Weights of a small GPT-style language model, trained from scratch on English Wikipedia.
Architecture: RMSNorm before each block, no biases in attention or MLP, untied embeddings.
MLP neurons of a small language model. Each row is named by its layer, matrix (gate and up: input weights) and neuron, and shows model dimensions 16-111. Each number is 128 + 24 x the weight over its row's rms, rounded and kept within 0 to 255. Numbers have three digits each. A neuron's up and down rows have the sign that makes its largest values positive.
Before each neuron's rows, "fires on" lists the tokens most often at its 100 highest values on Wikipedia text that the model never trained on.

fires on: "cri", "vi", "Se", "or ", "com", "riv"
L6.gate708:128142150184136114071145125086095150099133141107100136148132166132136093148100090122111135116104141129104120155111126121087117107100132147109128113163130145123106119122103163123099155178133128157115108117098124135117130121131126180119134148083152163124153137137153130090107077106117159126
L6.up708:105148123138145170110141156157098105100118115154087157115147105130152163112108154118131149151067082119133064157095092126177138151113128137096158135135166120146132127162128109129132139168088099154130139156113149107149132128124125142098118112120112122097193089127138107154106091183142153139

fires on: "r", "fl", "ur", "ir", "ill", "orn"
L2.gate560:139128188115122111152134091108138155145148133132118093115134161131097132138072094127114066148124159141092123120126125169130111134150109142144172123120125142154100124145097123144111123121108108164149146117134160069131122133117098112115128145182147139089121131094138112108121127168113157141
L2.up560:147176080091175115125163099138120113171118169146109099126161108168141149113118105096124128162147126149146118139144120133088110138162127152096130153127165143091187159117111118142104116140161148149088110159146150127130144167120108131123155123115157160143103119144123164139088117182128115111

fires on: "pl", "fl", "fer", "bet", "ill", "ess"
L2.gate768:139142062126114124075078131147182149144135146118143101120173110104148129151112147096118098110139126116165134126153135145117103111084123134119134103127095167150132121113114116118114163118137144130114131151117139107162121086161119079120118129132083150147104145101130140148153124152119075129
L2.up768:107104089142163132129081087157131129124124154113163067151119129095145184132116151122129148143125138154120119132159127104164071118127097112167146107128145163139138095156099151125145147131119098145153100127182117121103117142147115112148126108164127153138124130117145141147139101121143070106

fires on: "u", "ro", "le", "re", "e ", "out "
L5.gate767:148109092162134135159137125150128083161131150127104119083134120101091137082101162165162087129128106141163140108134129177108142094135173122095111107159088115127105116169122108167106084159143153082123087103155110107127097192109120133103139128122143125127128115151138098122166128110128140105
L5.up767:145102144102131128148116098155160136124115109127150106134074109142112110141152153174124125088109103132109151124131128128107146119142114140167132098144076143165121167135106134106139106169126124130160133122149118146143131118135133127123142101140144096074183125114117162089118170128108176127

fires on: "t", "d", "en", "is", "p", "g"
L9.gate588:153183110116131099122136111097126139117141150147081095134111119141150116139110146115114098103094100168104141133067114138118132117119114122110149101112105128145121110119117126131119127133126134135115124178132161165117100151117171157109111118115096167132129133129125078149105080173091109099
L9.up588:156130118100123181112086115070138086143131123136115117171175116117118135174098170073170107144142176118187136140109146163156149120127119108121144116092121123087163146110120149152120170149131141140134145134113105145128148139111123078131139119122103142140091119143082119114120131148098082153

fires on: "min", "ver", "rem"
L4.gate754:141126150117154145153137138155101134107142111155144138144118118101130085108133180076138136187130120134128126144160122105179126108165104100135139131113136142120119084161136122126160124100137121129120119121170124143129147137136099087059128102140137141144119108112157048127153164114110138122
L4.up754:104120168086144107118085107125130100117135178135139117142149151172137109146131140140122094143153087123140107086177126159137089130129179099143104090087146125148086110161146106110154127101132125134129093075137153126108114136132135134141131127145157124098146162127120092164139167137141133068

fires on: "ic", "tic", "e", "y", "or"
L9.gate867:161123117097136143159134112137122133112109133136114162132159101133105154076154180165126158137106153140110124138152112102154073105109165186121124130110120145128128143114143128160121122163106122108146134128104155190123147124088095104088093129101078134123137139121129154125119153110082153108
L9.up867:123087146122152114106123081167121189102115133085129145099170160089085135160122091098137156126168145118134140135148082125094125131113071130119103117124118154135127113096138064111139133177154124159125134071127096111164156135098116133128122140126156151133108112084125136145113106158150163127

fires on: "d", "str", "ew", "on ", "ow"
L4.gate554:144163130104120137074121125113120140086086099116129063147128124118085101117101058144082100107118157147087142134136112130118135148148111121134126096161145146111140122149136116139119097150127135164133144151118172104139110087106076127125108111134164106140095124129175102133146148168130154122
L4.up554:150184119119144130142121130114163130157071117125159163082097080076145115145105161104143123133095143128114114155093119141107153121141138131157124116115083136112118124145150067149147090090115124114128094174148172143121124130166128106085154196129142167162112136131153113145099141137132133148

fires on: "op", "ot", "ac", "c", "oc", "y"
L11.gate110:183148105110138170137164095162122104129132151084134168140144141106133081119100145088163166116145137192147180091124087136106100145077124089136122155115081154140151136131099112122108100150114148098132139153091115140110105165140098119135114176111120076134105122152163154094108132172164149158
L11.up110:175145123106105167132123126099124121133116108145155141102154144103119107124122173118097158133104147130126113121105131131112126185112148173126099138119169106157140084113133109139147151155091117137161119144103159111115138141078159120178122108093110161112141107123119121146127143093092110105

fires on: "ot", "e ", "ve ", "um ", "tr", "able "
L5.gate350:144111136142114113110158132109111147179118112139149060148124108140148102071112119139124118136112124102165090115153118138126108146117148090177133144108137132158154185124102162144123130117109145145139103148154129131162127148104108105127112173108138138065137129075111148143129130125134113128
L5.up350:134093121120139122135140128157123110105139152126190124125174153105159127141132131153109140132148146151099141099115140157114147085138132152136122145106122141156158147178138139126145162172139125116135111120090124062164131079113150117132141119127142156135123207102091131133110124085134125135

fires on: "op", "om", "t", "any "
L2.gate798:102174137144117093167121131101139101135128119147121142119108112172097179127087127124088145113132127125156139101140114143151152110121121116135143126180091164079104149108132137137155136115100112106158137112112149065155099123128113089148165145142133123154090144117135130138099084119128122165
L2.up798:156168163113128058068107160133095114100143181121092080102120159150109134100125128134099143140092143145139156162140112121137129135163166108135155149131100141146123167163148115133128115124137142135132133118144102118151152138133132118130130140125130119149161122130147117109140124143165108140

fires on: "en", "od", "Di", "4", "at"
L9.gate930:147138111120160166139111156057116130133113143088143119149126125148136099133142148121085148168121131125135105139176141122124157156139139123161121134113103156095111137139131174155160126142108145122108116094120123111106131107145130120123115092098135134161104132105149122107105131135094109116
L9.up930:143122142132145088084145090129107134112109099112129144165115119114132120136110099143095102101095148135160068165108070127141126115123150123136118068084150135144119161147116138129122161140111121176098149125094127152145147144134133117134068089145117167124096152129138160103121121157141150100

fires on: "e", "ep", "er", "am", "a", "el"
L6.gate945:098101128161163090133143161127116162121114105126095127130136136150163124132123112106126076130116102135147094178137144152095177135108111150102122140107155140129123151101137083127092137116161147113133130133150099139123121124155117119142125156147150085176124140120112107122122150135108178162
L6.up945:120119133136060148139129130122091181163142146060129140145073120119107134168106121108113129138139122148108160113138130146099122086091120124196131119122093134121087082114110138147140118128134128115159145072126124116122140120129097092158077099144088110129153118123120144136075114146132109139

fires on: "b", "of", "Y", ": ", "m", "n"
L9.gate902:128133138139111140130150162119179123073104140128120099128119140113119143065093134092106160120102180093149109128136118150169082117128119127123124123144145137183144142119130133160155142144137126128131105114128122113149090145143112122088126117157119148083135136101105150140076108161139178155
L9.up902:139139127066166082176142153093139102092153104159135131103130108120079097156149117099140103119152123147143138119164174138115176135124142138111135104104140106136122115141129178145151130105083110097127134167129108105111107119165180113116135112150128099106133180112132149142120150108170123114

fires on: "th", "ur", ",", "om"
L5.gate604:122121142151124161119131113153085131151123131134079172154115167153133124119133097127101158117118139141116119101129157130178129069167160112143159145139118139132072103155119131167121116118122127146165133099131168160115118127158103092096092095106090163116140110084105100080123140127104114100
L5.up604:128112076118102156096111130121134089159111100184113132157135132128132104128137131076123135145127084127085076107143126132134178124102125122140117149192167153107133098113148119172101103117135172140128145141169124123185131113159137114097120117101128168086118127142146106148134104169138143148

fires on: "e", "ic", "v", "ated ", "ag"
L5.gate836:129135148133088095148119118134125133089137173187119060121141125112123140121147154169139087100133103115122098118143161102115160158104145103118131130117089130145119124137161100110145121116121088148140140120189106116085139151140144101112139102125126105143164149103112137120108143112151112085
L5.up836:105132177172113131155184148085066161127114160126115132121063165139129096124135157119135161125126117124119117128131148142132155132142128154104136109147136122125125136113122175163133129101124132135149136111129102155082115117139118116109126089119107159122123157145131135126103162143074101140

fires on: "op", "tion ", "s ", "ing ", "d "
L4.gate721:154136148110114138114132117148161140134104109136117135125124105145121153120148182167112133173154122102091188154121124127122115118145107093118121119092120140123117130120092137145142093092168134096158099107126133125141147132097127094093093103157169142117164119139167098107092170093118105164
L4.up721:159150106113105153124145138138111126164133094162101109127151118131107104155097108112134109178137099123147173160130128120081101163163095144155127118179111127087100096129106147106125118104108124113094088106153105106144124169117148137103122149153137126102118128142094119162145154156140177129

fires on: ":", "et", "ad"
L5.gate552:123119093160154135153146163141142136132124077124160145136122125084099124124135101114127135179172146197149100114154122141142117160120138134132123153136092130142161153156099125139149138102142105155152113123139160137144109130141108088124156152100072110115170114094168150122157151135129126099
L5.up552:125118144115143111116149129118138158103109130168137122134184113129116167154148190147135127140134128135127114143092117149095145171131126112153107124124070111079172118136140122174158124068082114139137086117165107121107156114126109154096114158130126111160115157105134150143102170156099141108

fires on: "3", "7", "8", "9", "6", "4"
L10.gate291:127137181137095146157107126146134153166148176140103093114112130135144160119149174112132104123100130156134107124167144142109107130106119092147161105112081154116109120156156145147154122148130150094140132149110161165149129140116121136160037136142104135149176082140090138132119083123131113097
L10.up291:139134129130126125139104127152138144086149133133119116123175122141171123149119161181137099140107089141133090143118147122163116108140110123095120123150161126065129103089140149125124146125102150137181131152165106091124113127124119107075132155143166119113112099154124096087138191120140109134

fires on: "ear", "of ", "ou", "ir", "American ", "orn"
L6.gate304:159170142117144102129076130166143149159145129131101158127108128175126133091127153076134157155132119132089140135168085144152119146172124112118130151138090138133126093098117161114130141146131134126089122153101141140150111147120140119119125150096154172113141131119158153156159137141113086087
L6.up304:177142142132119115121098148085108123156124119155102121130140168181104146150093097122176137155110131125142132133091119133135134142119084111164108070149119100093152085108145114124118094149094121081160125154134125194147097128120110133098096118083139118150160072144147121096129120089165112124

fires on: "ro", "an ", "L ", "1 ", " ", "all"
L2.gate354:164139107123091104137119120108171152119143154099157146169145176163122122124131066151123076112139173113134136118127147112121121136100129117138190144141087140162121123116144128123108152107115068130170132135141122117137140131096135131124084130082143138118120126121141160126141121174108119101
L2.up354:132104152160173112112102126106135119103127094132119153137134114117102085122121089126102159107131097111122122095110106125131103126149159125128140137148109116137113197111190109142165132157128163109116067166111100128140127126116117123139119133150108136153173142135180137135125108142132086133

fires on: "l", "an ", "ly ", "in ", "ed ", "c"
L5.gate212:129198113094151126139132164121115140116145160144128094096136131192099101108119124109101147125106104108138138113123137153104115133106132110102123150132069117150144079099102114127105118102104126169094099127131105129118099124122137132100084145164145115113108106102140131116114178167110120111
L5.up212:131096102157118143107097136117110146093116120099144151126105122109170143090161119160142118121133145172121092144133160091140135145135172150159143159132127158175134139147116165131164133147119075131138129104144166132139124145167100172093117148081128141118109110086140151113089091120120108094

fires on: "e", "ed ", "ation", "ay", "ing"
L6.gate747:153166119143128130125117088104147152106163118126106112135134138096106123135129119122097158121151152121104075180136116085075113128094146137142152178125125140108121167123144136112146130154182122091125113129121130117097115089092145130160118120144119128121094172138142115134105100135146162112
L6.up747:139106100099141129145111123104149109166145119117189081171132132125100072130145130136117140123131137144135117147129139128110105121158149086121129093112139126160105155126136068085150137143131145129125131094131125095134119091115107127118154092123137125141109161133161141135157125106117120125

fires on: "| ", "n", "and ", "e "
L5.gate514:141089124108120160157127148115086119122150078152127136135127126127114064124098148147098121167106102131193116102136129127148131094143108124091147096130111131132114142146165095140112133122155193091115095143144175136125103143118094135134122120126129117140132140112108137126109118102125142127
L5.up514:105163086170150133169125135116107099125129110078109150176142112158107111125114125091144129137102173129115107141088125128133096096114133109126099128096134132153167150133142138163111100139118121129169121097156113127136138149130097106161096117105120123121099121082138130093110150152081125125

fires on: "il", "u", "ic", "or", "t", "per"
L2.gate418:125082193148122093140143147119147163116159142113076112134134107131129113075119123076135131077141185146157115137125127132149142116116113112112140097120124135135112159102126095151120100127117148158167125128119117071153118114136148084120117130137138137104153169158169088134090146164142175167
L2.up418:097069109135129156152157134122126141166117120127130089137083157117085110109125211104142118159113096135123108105148129092147117103161057093128124118151174144134078134141110149152048127104178156141158165126157148105129126144106106118156133087100114096158135158157140114126131140110117121134

fires on: "ati", "al ", "ly ", "es", "===", "ev"
L6.gate694:110105148160118111105128131123164138171158107154103144093138157135127061116118088127137126122163095113160174100104072134116130142165111126132145139161119134130141108170113105120105108099081127107118107142133137154078120121122147137118120120126131140112128164150134133108150143116119094114
L6.up694:106090146157116106141088209110076133106187070080110138153151140153150146116147126104138107131157114122156154126147109119158130102094097155146156131160163117139104087166085146142170138152124147095151167150118116137095128142109155155123141140156130161145166118109111157146123132133130161140

fires on: "as", "cre", "des", "sh", "s", "an"
L6.gate459:126160163120122106110117141114130113157130172127112154147165153125105129131114130112127118090135124161128120112133133139142186134133140136088107147095114126143138097168122141132117141161139174144143118144079143136115105125106114114121098123154120140154148146114116120141077173103152070148
L6.up459:102142136097113079082150139123138148155136178136147081155146087115139138071099137097154106102102132149130106071094096105114174106112159120130106163069138123143152067105100159119116143136129145110147114136094132132126130091171139096109124121169127104146124067137123157109127106100134130175

fires on: "ul", "m", "s", "or", "id"
L5.gate925:139106106136111119156130101084118083152136136140116111149140154187096134123122143124146058136135134094138102092121136138133094122087147059131084159115102108117109124145150139134100130141126142135124121165145141110169131079110147118114162093140112154144120114096139106147088150116142176103
L5.up925:153139121164140103145112140077121162188161150150112106167075146135112090135155126116094118123124112140112131126181114098131116142130176159145111125165139138103157133148126135138119089164084129142120149098139112131153114154151126156172131144109159137134181157148114137171114107144120127090

fires on: "illi", "ec", "i", "ir", "c", "in"
L5.gate402:116072128123093140115131176151123136093153116095127154123152159116111113098103064148152106162137091148120100116106110139149136126121128080117102138137117127101114175127116126147116152140116082108113121139162157150139102142119152111167148154136103108137124127126138109096159132113134158121
L5.up402:099135117173151156091144154140130133123137137132152175109116142112171137129124094103122118154136107115089101097113146125141101129109109119144173085069135125117087130116152146158155108126161146137106099126092109139085117112139130118124173144163115142127151133148127125150091084069108089103

fires on: "pr", "Pr", "Jul"
L2.gate919:141130129106186148143112133134079123143156116149118132133134114158140097176115110125110123199125138114145121143140110145145109120148121134128090107128117112131162104150115128116141140088094165104108144085158150111105094159103107156131161057135086125095113142111117085151113160091110140097
L2.up919:124119116111127152175158078146093124109139077120085093135108130115128091093124118145111149151092142102164172179144131136101142145162125124106111102183131116092165089121106128131135141097112097108136142101133108122118130104146131142148187128136152117133111117136154117120147148127140114112

fires on: "l", "m", "inn", "ul", "of"
L4.gate865:148140140134123133128155127092126152131115163104123113155127145126113125129140141098116077118149176127152109104122128129157121091117115075120062150110117111145127130120137123152101150138148111132148147159134090139134124165137094104139141126185140108143084084140092073129100144106138172136
L4.up865:136135157129185070130098149141138097138129153122107165135156087146123116146153117101100120115142133123156147100107125170133136133127196138138145126142135128184161153157125143144103130130096128132099137100113149070091110106122103156110138111109152172108080191127125142089128103137126131125

fires on: "h", "t", "es ", "s ", "u", "al "
L5.gate343:086105185122127139146119116146157137118139113117094092137143123108137125138120166112149100135105154106154088120100128179128124149102142083135184151146144120153089100185153131147100168121123129153165117095146100112147101126142101147110137137122108131142094168144100107099083171099087144163
L5.up343:133136144132117087122166167141138122185158111086135107138128133102130143102176137102083149130143130137094145144116161156144106121095121146147149117129199130154138123112101150178137132118129191150171105113193098142133118167137070129158142109142103087136147139145118154111162144129123130104

fires on: "air", "fr", "pres", "Fr", "ass", "rig"
L4.gate727:121160113106105125155146087128170108163133124124121135148177133105112162126118088135138138095119131109148141169115159171104127083092169114114119059140111145140146123127172127113143131140122100166063125172131126135099152115117129139169166139144117083104153122098131126163095144131147113087
L4.up727:101144166138148105131123110116165104141153111127119124149117125127108147124107128125076119137118089141137119139123111130127182126132110150152165092164120133127144097112117118142135104120107127131128110139091103134143128126109144141160175146138108128135147096107123126206076109115141098152

fires on: "ex", "re", "em", "s", "ul"
L10.gate904:115121123103111117132157120097082152172143131143104128101132132078133163118123112161139118098120108149104118111130115151132125145119141151140132146117164183148128128135068141169129141141177149120098106114148120110109133139079149108099154111117129109093166155155155114099161072109117141146
L10.up904:125210163112133153123120144155169151156096142093173151088145124121084109102099136105172132131150107122143107153122076173140131151131176152110131197134133113096115092066098168146082114117106130145139120136122115143121145123114150127099168124135121118128106115109111152157117157095131132140

fires on: "ip", "ad", "di", "ut"
L4.gate756:099094107131151132132150111142105099151108120071126063121108134127158132083127113131142135176155123109154086151142135124103124136097108142110116137101109107144152116160122099174146133176111152155133125126122122149132114128114121086129130081147131127129164156141143107147118127165122147152
L4.up756:184118130144107146118150123122152121112121137090134118117145161059120107117117142138124114152129137126083101157132125129133123119133081141128141074155108128133081094141111115114161145104093093102107130105146109146098143116160127114144129096140131120133142125129097123135120129172121099096

fires on: "v", "ation ", "t", "ated "
L5.gate892:138135116121128164165171130116174181126145099144099111148098125101112133131124107143142071120106133110126109168117117098141124188120150096119115105131109121105105098147148138117127144085162125185149112057155109141164124180135134141115140138143111148146138096091100144090124192143121126141
L5.up892:158186134117118103124122127125142110125145156136134139085098139100128127133142133120110147098105163126138155104121138138122138115156090141128129130149073138117112138093137147151108144096108116132131130121148097116107163146154133098162115065144131121138088135123121141162115139096116137100

fires on: "th", "d", "Wh", "wh", "pl", "ew"
L11.gate869:151109121074120114075100121127119140131117129130156148136125105142105175133133066100110154111132138115149117123164151112165154143129088134107106115112115124110138144112146144116090143180132182164125155173093123153154152142126163168107122112137104124172091114114134161138102133164123129143
L11.up869:125164136146136167136136120107133128085098158095129164094094131080126144166126131102129134118102129147148126080104115152135210097116141151151120142150109130115135119182136101152088129151129128123124139133190104110112085131175170099122108126132113137118139079117142141129127133120144140122

fires on: "s"
L10.gate29:105132156117142100148113132125090108144152145115123160176174128115115126104132150149114110080117127145113129153170134125161124125084129140118106151118140149056104091128103164123131170175151162102122111123106147100104085163142142121105113124143101077076103125156081128131156125108079111130
L10.up29:152127175092125166112116151142132129127125138119108140100168120129120119129124094087149122133107143112117101099115120124114168132127137132123132171099121124158121102100145131107138151151126137132157127152136153167118120119162113132103101153107138158118116177136135163159123128118175150174

fires on: "'", "urr", "igh", "at", "ail", "d"
L4.gate709:120118152109141102093192150158154134148147138098141115120145143132099135116111143156134121141182112140084138144108148118047135129115143065123091152125138126076167126153154142137116135101134109114079164162131163140118132115142113140153111143126118124097109120127136146155141158156136112103
L4.up709:131128110092141136118117138154098106162091113105098121202134141080093121176172086146124151161100099141142141107080083127109145130104106079140171142124130133116144151139099102124120106128121119133100114139108143136121137093139144164107146084098113149152112156139186115145109172090167141131

fires on: "ent", "s", "ation", "oug", "ing"
L6.gate165:148157115117100126103118103172099132146140167156118145150157132127104143070131100152140161147131141112165114195143118124135133100092152146121115128121146143103149134166152145132138161144179142119138115119155116087166108104128128113099122130119141112143122137142142133124101144185127140109
L6.up165:135101106135139104139101103144137107145095132116183168181111153106111127117128114128153144133094116136101086179096102126129144123124136125143138145090125134116118146120171137110175157180092080118119133138112126143128141079111135129123124111132120100140102128134088135146114159126118126144

fires on: "n", "l", "old ", "-", "er", "e "
L6.gate512:178112128133106117183099142103103129095141159131110152149123152146107121097115134162110093132161097096113135140149163131139098109150085121114145123145084117119166116084115137120112137134124172106138126102162134131131147137136154148137066104138124150145171129102082154091146101096119114077
L6.up512:104160108165212145143116126121154138111109139096156132127139128102099120161135144133108113078131115151107150142122112123130140112121110163118101123109166137124126107130150094147117111098080131108129127097119119154115135137095127103113155143119110110098119095118146139095086144141129137145

fires on: "min", "pl", "ri", "ed ", "th", "i"
L4.gate365:177115133142145137126136129123152131122131097145134100108125098086111094119102142077103158135123126173104119128151154156094088090142155125142136102145148128134149136191091102157115090149139133076112116131167111109150134159147081096133093122135125161112141127058116109145124113124100121127
L4.up365:161126147138076135147148110105102119129112141163111102129126154191121115107128142102126117123137143152127109181123094119105110095099141094129125131130175117137137190175118114114114105156108144110119072099132091144106117144180139160165112108135109181084148150079138103126175119122118161134

fires on: "more ", "er", "ess ", "er "
L5.gate252:134142147128119118166161119126132135132139104067123155079127095110111153130095106134123127136155125143094090150183121113089137090095206140119148120109147139132174073132114108143102150134143118101148168100144137111130117106086120100140113136157098132092124102079079123091109124146112173133
L5.up252:087156129121098138164142110159133113092142156151118132136138131137088148102151092163176135099115153127113112142144143093110145122058150126102113149133110115172143185127131127098130140105102114155117148169102161127137129161141175146128154098165171136155128147124134107118160092115148108144

fires on: "pr", "Pr"
L2.gate46:114115153174136132132103115166094121144131107097144124128144143141154151173128089108128137096128122148155113160131117142105145096089115123140114092118089118091141146148117141136125128132085172097069179113210086067131119093140111149162150121131128076124154105152150103152138135131105138146
L2.up46:087111116149102141167127099119089119145144124122121099108124097138128148151144138161100155132105100138170105165162079143099144142080122108162127124157116135099154114151078124148140101124093162118125172145160085088148142125148111151179193148136103083147153123137114115149134131142129137117

fires on: "p", "fe", "vis", "is", "one "
L4.gate83:110136134143086151107103106108125139096093135113082130102098166102161113135124171112105114128107130139168108132112098157151082123087153133084131139099135153170116096176123128151162111144143151127140129134158151158112129163101151125128138111148110146130136142084136089145113093172106121114
L4.up83:116101082083113150138093132091126094156100114153120128115116133132150155160109155135142103090126121148151101122153124113110174113098088106139153143142080144095134073142124139137139146123185106112091168145130127147118154142136200142145123140116148151169115114139107144131126096117146140187

fires on: "c"
L9.gate224:153124155085121128091115109142149098090147144084170163086145127131159101089121108146173135133130107128138158096159115138115125140101136124093150147129114131151130126146097131129086135151097079106105106165123138130072088127169145107113112160130139092099098098112141143168126140135095109179
L9.up224:088111114119147141105102151116141099120095138108160169124138150115143155125147117136104146114103104148112110122143168089122084133080132141143073137096147136193102112145130127112117055110112116119165088145077147131119133124149126147083135134141134130104120127136076136144124098130101128147

fires on: "1", "5", "7", "6", "4", "8"
L9.gate412:145101181130135090125115120154107132163169155112090124158102097129106116102120152099144143115141101101126104156110089113108107140111125129163126102159130144153101161129137119150143105090128096086115142113120169156160128098130148150133103131173111147078138116110103155145135092120103165096
L9.up412:124109166113158148113144148136109096130118132095127126123166143107188081120125126136121090097071129116116109131126121103099118119130108133142151137132093104129081092122102126138076110108118136128105144124144147125073122150152073115109138139142157118142102099097181102148074166129129100123

fires on: "de", "co", "ti", "inter", "he"
L10.gate219:140133124136144135144109094119134134091171095088096130139121133126148125091111141124127188124140111116156162138136134121115088101148140123107106143166095128107104124109074105115140100141141168150116149161108163135120107146138160186095178093126111081075089131110121146123152116131135119129
L10.up219:126139109130122138129132087161119139144138155135127130062080154097136129142105169128135156126174142200093157133120125184108120109118131117109117090146147158164108131147100135143173116167160130116124138109095137173116147113158134127132135117134108124108138148127155108149157146130145124135

fires on: "iv", "ain", "ail", "ev", "own", "igh"
L2.gate199:154129123118151154121137105126139141163162124109152127127127130069081138148110164110129151121115096146148137077110119125094188105065150137115126145130106137105139111152125098163132097136136127074098126097158134115113119128137144074118125144117102123139131099133127120182133107127117128076
L2.up199:084137107146135109129170114151127125118103096091139099127111122105100151137161136165123158118165072148144155100127101130143157119120129121107116078148116132112091137136121100136128111146177133109118155108110134079095129107158154123153136124149123132123148145160180083156087128128141145121

fires on: "et", "old", "ol", "our", "ur", "ost"
L4.gate19:167130116145169177124181138161119144120158127106085135160095143132114130139109099147095128173160127128134139109127105128132080173127120118163149104146127114154145159128109132148108125153103124138126139122127107107131105104109120148140067093136142114105114138111118110134130135129097141125
L4.up19:150139136153138154085135156132118173148139185130153073110127103107123125131104123072118120131150127120127113115145094114123157126161120145151144130152156148130170138137152149149137138112104131121169111141110105115141147165093101170137112129103129120120107155169122088117128131140102088168

fires on: "als ", "enn", "\n  ", "ost", "old"
L2.gate437:115111096124160123135131168125151141139114105118149140108165128108128135139113140137142138177119131129138169152105128150123146145128129156146132091166110125161155130110157119144142132142091099167100142143120087078120118129126107181114107116141095154143146090147120104142066157074135133083
L2.up437:155134199155118150091102151118163149140110139093107160118152125123100120121085157133145124167156101160088152083121132119114138126110098104150167149158143127133162157137168117106116117094155128116160151100139148117144097098127114175164098125114125099131131157195111102119135126129157109150

fires on: "\"", "al ", "y ", "\" ", "ely ", "ly "
L5.gate481:147110132130112112156125108127168156137111158135095118094128146144133100068149086125128121143158113119107084082160123121135123130129097118119140130112110132135119111110108099132066099080130143085136112106151167108148096142104118164149128146145152145135142166138127122117125086138120156134
L5.up481:106092097148161138145116132135087148163154118155157163110150165111121146121164140138155065179144120106157161148095129103124135118098142148169138167142129107136092088099138163107147114098115092098154127112112090140174135103107135099100121150097108119106138152094075120133148134125128114150

fires on: "fl", "fr", "ill", "Fr"
L2.gate71:131136118122134124122159103094154114146147137139110100149138109131110148108118093138132089107113111099154116152138125123098113138115152128088107104119063118135127145141080112141108090091144146181115104132162134098096137166168109081142122105167140147134125128095104112145139151151123127108
L2.up71:137141078160135110126143102153154103165120122153129128167119129094116131089124132108120116201130149111162105121128105136110094110154136165152117074117155121117104098145101173152155108168079102149155099165133108120100131119078128138127188150165158130103156148146128138124104096164146142130

fires on: "ur", "ir", "is", "er ", " "
L5.gate530:118126132142132135134148213095165126126115167106121129135116148137115130101125143118125156105085110113168132107096122125101084148145139123129122139135135151119141120139116106168105145133084108130165109130117088124104115140138111097177109114091099088089151109132095094161123155162090087086
L5.up530:096125155107105171145117126111131113161121145133120103117137125140157140121138090103175146146134122078148141122128130138118080142189093147144146153067127124136137148119105089110106091177104118144149118088093093130135121157177131161141111089095084178135131144134127164114119158123115116112

fires on: ". ", "old", "d ", "er ", "of ", "s"
L5.gate76:136135144163143133119154144193149128127110096135094092114155142120123173109112073127132090119153135130129099173124122124123117159109129130136141131125178118152143092183109124133119178124181165105110127185124148100160106103119091141120144134166117169109126110124155178123132129106149091125
L5.up76:138119126140092132087104088122191146122161112114135138124160124128153146117153120139133143075143140159096108138106098113139150124105133191141102116135105130142107078113092155110094147153135125161120130133151128132129133129153134174098107161108074112153131131139152095142119111135118154127

fires on: "le", "ra", "e", "el", "re", "r"
L6.gate626:096116139108154140116138163146121123102124116129104135134103153161157097110118121117158120155104089176140149103112154146078164080139138157130180136129104140131093108125132100163094118159145146150120113095111153133111094173133105150112133131162115090130090148129106111141130142124090168130
L6.up626:129140123081143149159110156111161155123132126103117112103116176140114096125144080152145096125096132166105143099133148161132115121124109140151090104111130137155105153122138123140137116130143172123142112117115115138149125155134122129129142112105085113134138139197115147092152132102116128129

fires on: "ro", "e", "h", "y", "o"
L6.gate783:173106144117137082152113140114113133125150181108113122092147098159076110089092169168091152100135149155172088100123114182135119116112156183153100132125106130132101110117102093149127130075098130104139103122120111095128102130183132082150110144159106112163122137088156152092128173106097078145
L6.up783:117113143130123138121128122156139175118161150099096123127123155134134110158092135136162146124138106154162124092134074124143127140125123143071125122116083122112154137190156069113141155168122093127151114093133140104146122130115134122138120109055140138199134110152150153129161111130133154162